MLP neurons of a small language model. Each row is named by its layer, matrix (down: output weights) and neuron, and shows model dimensions 80-143. Each number is 200 + 30 x the weight over its row's rms, rounded and kept within 0 to 999. A neuron's up and down rows have the sign that makes its largest values positive.
After each neuron's rows, "fires before" lists the tokens most often just after its 100 highest values on Wikipedia text that the model never trained on.

L6.down455,180,218,205,193,202,145,201,134,208,191,188,206,231,195,228,181,197,227,218,198,213,220,186,126,223,181,197,224,175,184,142,194,211,219,197,260,192,212,136,163,211,170,170,124,250,197,234,194,194,204,232,231,194,206,173,197,189,205,193,179,169,224,231,198
fires before: "\n", " The", " I", " A", " He", " C"

L6.down653,156,177,149,225,246,221,249,202,148,202,214,205,190,214,118,193,259,185,224,170,204,200,246,203,231,212,215,287,220,202,178,232,178,184,200,206,132,199,203,180,225,233,145,193,174,219,227,205,200,188,214,171,209,150,198,214,247,183,217,189,171,209,178,260
fires before: "\n", ".", "==", ","

L4.down667,240,201,211,226,193,182,189,184,198,216,209,181,237,139,180,204,149,182,231,179,211,199,188,236,185,195,223,242,193,195,196,241,195,207,192,213,221,210,201,176,160,198,190,161,205,222,198,218,220,200,181,240,119,202,217,226,245,218,213,249,164,212,179,208
fires before: " |", ";"

L4.down499,168,270,241,194,227,219,192,213,205,204,187,164,201,188,174,210,250,150,188,199,164,201,191,198,173,198,270,165,182,166,237,229,182,202,226,167,212,201,188,193,211,207,193,256,203,136,175,191,202,170,215,166,237,194,254,194,244,163,246,161,163,192,216,232
fires before: "es", "ad", "ed", "an", "est", "at"

L6.down618,170,189,190,167,235,261,206,202,194,212,214,221,220,163,169,207,241,174,217,243,246,243,213,132,211,212,216,218,213,144,182,167,209,210,185,171,205,157,198,178,252,204,166,211,185,216,207,180,187,143,192,211,244,189,221,212,243,185,208,173,139,208,178,174
fires before: "\n", "b", "s", ".", ","

L8.down469,197,209,189,154,214,196,222,206,176,201,180,150,179,227,273,191,245,201,153,163,131,223,222,230,181,202,199,187,236,228,157,219,192,168,217,208,229,232,161,166,179,231,260,229,222,201,210,248,212,193,210,139,203,197,184,211,165,184,188,190,213,171,208,209
fires before: "er", "ic", "el", "al", "ition"

L10.down162,208,255,187,224,215,239,223,204,226,223,223,159,201,250,238,247,215,224,234,216,189,156,164,162,177,164,158,194,159,178,216,234,226,242,247,188,193,189,215,261,141,153,184,226,171,212,220,181,198,195,161,185,203,228,183,118,224,193,182,208,259,201,224,206
fires before: "e", "ard", "n", "o", "est", "orn"

L4.down437,217,163,208,263,215,169,183,190,270,217,256,180,225,153,161,172,190,189,237,171,187,227,252,213,221,187,194,222,199,196,231,215,213,201,186,235,154,199,201,235,237,170,181,238,203,181,174,167,208,232,239,218,197,222,231,176,215,220,218,199,195,195,188,184
fires before: " |", "ass"

L10.down190,252,156,185,208,231,162,189,217,178,174,212,214,198,235,216,250,238,280,221,227,213,217,253,212,179,218,273,203,197,193,169,226,150,185,192,170,148,220,228,206,187,245,235,189,152,210,147,197,197,185,189,202,188,177,210,176,203,225,184,219,204,135,177,257
fires before: "ru", "ur", "ch", "her", "al", "t"

L10.down95,172,193,178,218,215,239,200,244,252,179,177,218,197,238,135,253,196,227,222,204,215,175,203,236,213,183,174,177,196,192,164,202,235,174,200,198,201,157,190,212,213,172,171,176,124,201,164,229,126,225,259,205,183,186,200,186,181,139,234,153,173,185,154,213
fires before: " |", "s", "er", "ing", "al"

L6.down462,233,227,145,216,204,224,177,191,224,187,192,190,178,204,198,223,174,254,258,241,203,208,248,216,256,196,241,245,162,203,241,227,173,202,173,216,175,191,269,202,189,261,248,190,189,188,253,222,202,193,217,146,167,202,193,187,191,175,206,213,194,196,210,231
fires before: "\n", " "

L8.down651,221,214,287,144,184,159,224,199,165,217,205,214,219,164,239,223,151,246,166,193,205,232,194,205,186,178,237,178,138,233,239,207,227,204,230,204,172,171,217,221,172,215,188,191,232,194,136,238,201,179,209,228,177,221,178,189,191,208,209,177,194,186,189,162
fires before: "t", "il", ".", "ar", "ce"

L8.down147,220,199,149,223,184,223,266,215,224,214,232,201,188,241,205,212,141,219,178,242,231,184,215,144,215,208,166,189,188,166,215,207,150,183,220,208,162,147,208,202,189,233,223,184,196,197,240,198,216,179,217,213,212,218,200,240,159,196,197,207,222,160,244,267
fires before: "p", "\n", "an", " |", "et", "-"

L7.down301,176,199,304,214,187,248,189,216,174,220,158,180,189,265,196,220,211,245,179,215,193,227,179,209,186,183,167,242,185,215,218,236,176,183,253,186,201,219,210,141,183,161,168,174,180,164,148,169,221,144,146,173,215,177,189,181,205,149,187,176,195,214,176,198
fires before: "e", "es", "at", "ul", "er", "ation"

L10.down402,160,271,179,194,188,172,171,196,236,235,223,214,238,223,208,181,275,196,174,170,193,211,207,253,277,218,153,189,186,236,186,234,194,201,221,175,187,202,240,227,164,226,178,214,190,251,123,208,195,190,193,199,187,173,172,247,173,210,236,232,226,207,205,143
fires before: "n", "t", "an", "al"

L2.down473,213,203,204,229,245,187,254,219,172,214,171,179,212,187,233,168,233,198,218,189,147,204,242,237,163,223,252,193,166,143,163,191,205,202,141,179,187,227,163,242,234,196,224,167,200,199,184,229,198,197,151,239,241,163,194,164,195,254,241,211,184,197,209,180
fires before: "an", "le", "et", "os", "r", "u"

L10.down206,182,209,202,216,194,201,207,222,208,211,199,195,188,210,171,213,216,217,165,177,221,168,215,250,225,240,205,160,175,177,229,207,175,196,171,258,209,224,225,148,229,175,246,223,200,176,167,196,189,203,224,222,227,281,194,201,205,258,201,186,158,197,210,144
fires before: "ing", "en", "s", "er", "t"

L4.down60,229,215,240,248,163,191,203,203,190,224,230,210,183,198,153,239,203,183,205,213,173,223,203,196,206,169,204,182,181,207,181,262,225,204,131,225,207,140,241,209,224,168,232,190,214,237,136,246,183,166,193,217,133,273,202,217,171,233,203,168,259,216,197,196
fires before: "ing", "s", "er", "in", "on", "ed"

L10.down445,200,191,214,199,244,161,160,192,173,185,239,170,208,159,230,182,203,203,179,212,250,189,210,234,221,179,160,205,206,231,208,222,216,206,210,245,249,224,203,210,248,186,212,210,240,222,214,191,208,163,249,266,235,194,182,247,271,171,171,228,235,213,200,218
fires before: "\n", "ed", "ing", "-", "end"

L10.down78,152,216,264,186,265,225,180,177,234,162,154,136,207,235,138,173,218,180,249,190,204,196,215,204,138,191,237,195,172,174,204,189,235,223,246,184,188,208,208,202,223,142,191,224,207,210,196,214,177,246,245,137,124,194,192,259,151,138,141,222,210,240,193,246
fires before: "-", "\n", "==", "="

L10.down267,208,183,206,160,194,129,225,236,252,192,216,212,264,213,198,270,242,171,177,194,213,202,164,176,175,184,223,207,192,202,205,191,158,186,214,203,186,208,233,235,213,168,238,180,205,193,203,221,179,212,197,180,149,170,227,223,197,183,257,203,235,219,204,193
fires before: "h", "or", "t", "al", "o"

L10.down656,167,189,241,169,180,198,165,267,181,186,170,182,267,210,219,200,204,197,170,215,216,210,236,205,191,170,161,146,214,227,182,267,210,189,218,211,191,191,215,241,189,239,201,236,156,176,182,264,209,200,189,165,185,212,174,246,214,228,184,211,187,244,194,252
fires before: " ", " C", " R", "ent", "k", " V"

L10.down234,183,184,185,220,160,185,246,146,159,188,237,228,288,180,187,218,241,171,131,197,187,207,196,242,221,204,167,202,144,272,197,163,207,206,237,228,153,215,206,142,200,227,174,151,171,191,180,248,227,179,181,179,231,136,235,166,222,220,186,186,209,177,197,170
fires before: "ar", "er", "t", "al", "ia"

L10.down232,229,196,199,192,207,247,175,177,175,167,173,208,212,219,200,210,147,198,204,220,177,251,214,182,197,168,175,242,190,197,136,152,187,177,214,203,179,258,241,177,196,120,222,242,274,203,197,208,197,191,207,159,168,195,184,219,133,185,160,217,248,276,234,171
fires before: "\n", " ("

L4.down254,234,202,202,221,191,205,192,210,288,201,257,190,200,194,187,211,175,156,207,238,158,223,192,222,212,211,179,252,255,215,212,187,214,200,163,181,185,205,211,152,214,164,142,180,246,172,187,240,199,209,214,208,139,197,181,197,213,211,218,189,234,220,236,192
fires before: " |", "."

L10.down165,156,191,143,199,209,194,205,225,171,154,192,222,184,173,165,244,176,203,240,217,190,204,155,219,206,210,179,233,247,230,194,200,170,231,213,176,172,200,180,183,228,194,198,242,206,211,132,166,168,209,181,199,204,152,242,226,216,235,222,193,255,177,203,143
fires before: "ers", "il", "an", "r"

L4.down317,149,244,246,158,200,227,172,212,234,235,247,154,157,178,242,155,238,176,194,192,140,229,239,172,175,216,216,209,207,205,182,215,179,203,115,180,206,215,186,198,246,219,207,230,216,201,159,188,193,130,145,186,221,244,194,204,172,156,185,191,221,199,228,214
fires before: "ers", "es", "al", "el", "ing", "er"

L10.down577,182,197,252,193,196,202,228,184,228,185,138,217,161,206,177,194,201,191,213,161,200,220,204,213,176,184,214,185,225,201,240,194,185,229,243,165,188,195,160,155,148,193,232,217,222,220,198,219,193,159,198,212,157,222,218,182,174,180,195,230,231,160,151,199
fires before: "ar", "il", "art", "in", "ie", "is"

L2.down503,196,224,201,221,207,190,189,195,207,192,197,215,198,199,197,232,209,111,213,204,210,154,194,204,225,176,212,226,252,209,196,229,223,216,209,257,211,211,194,206,210,220,171,203,159,147,235,162,192,202,200,190,155,192,218,196,187,161,216,176,226,199,239,162
fires before: "m", "le", "u", "f", "h", "t"

L7.down288,197,181,202,208,227,177,170,210,196,189,226,187,119,175,223,237,209,226,193,189,239,242,127,215,228,194,183,244,118,242,225,197,180,241,215,220,174,233,219,172,228,178,124,190,220,215,211,212,203,186,238,227,226,220,210,214,252,220,205,216,178,212,205,200
fires before: "ates", "at", "ack", "y", "end", "ed"

L10.down302,230,191,215,171,142,197,169,183,230,205,268,162,182,190,210,209,234,207,143,187,189,206,174,232,201,155,150,196,183,199,214,177,166,202,240,200,144,178,173,202,128,216,189,229,160,201,230,195,196,222,229,195,186,186,140,195,225,323,176,190,139,185,219,169
fires before: "t", "ion", "al", "ub", "le"

L10.down52,221,156,215,213,200,190,227,286,181,146,161,208,256,237,199,142,145,184,177,193,178,203,183,193,235,181,248,188,210,212,191,212,193,202,242,192,180,224,141,231,202,171,200,122,189,200,175,245,188,139,195,236,221,239,209,221,150,158,179,179,171,195,172,230
fires before: ".", "6", "00", ",", "2", "4"

L7.down604,167,219,171,161,152,170,196,201,229,193,186,170,218,237,206,187,232,229,216,163,176,180,217,210,188,238,150,135,197,217,183,259,229,225,218,193,222,119,171,198,196,265,202,191,184,200,158,199,211,236,208,218,156,215,138,175,187,194,194,193,221,187,206,212
fires before: "i", "le", "s", "te", "ent", " |"

L10.down461,148,246,207,196,220,225,188,213,150,169,180,209,191,227,173,195,221,197,167,175,142,213,239,184,154,219,249,192,164,206,244,203,194,177,217,232,253,195,202,158,189,207,252,198,195,213,192,163,203,224,175,157,186,206,197,199,201,207,191,245,242,217,225,197
fires before: "\n", ")"

L8.down535,239,247,212,195,221,221,238,227,213,203,218,206,152,210,243,236,170,238,194,228,270,210,193,208,237,167,166,182,165,194,181,197,193,234,197,239,245,186,178,162,198,199,153,190,199,250,202,198,202,162,181,182,178,192,159,193,229,225,264,244,209,171,206,134
fires before: "e", "est", "n", "t", "er", "te"

L7.down81,215,232,170,242,211,199,199,191,231,199,221,225,213,217,216,197,232,222,199,249,236,205,209,212,143,254,186,235,156,257,210,159,151,238,208,182,200,207,204,212,217,235,207,205,197,171,192,230,185,158,190,189,180,189,185,227,160,213,244,181,190,173,193,225
fires before: "\n", ",", "s", " and", "ed"

L10.down63,181,208,260,197,176,180,199,184,215,211,205,137,177,176,241,167,208,183,192,231,234,205,200,204,181,167,190,174,205,252,178,235,187,290,261,181,221,214,201,231,212,170,189,209,226,132,151,196,206,218,244,236,133,204,189,179,204,163,180,167,234,185,245,188
fires before: "an", "os", "le", "r", "et", "t"

L10.down4,165,126,241,199,169,222,215,211,220,223,193,205,192,185,202,174,192,195,152,179,185,208,234,216,192,211,230,218,195,163,203,188,243,213,169,207,180,193,191,204,185,237,226,215,151,170,184,237,198,219,190,198,183,203,212,205,164,197,142,181,181,179,154,214
fires before: "og", "5", "4", "2", "7", "3"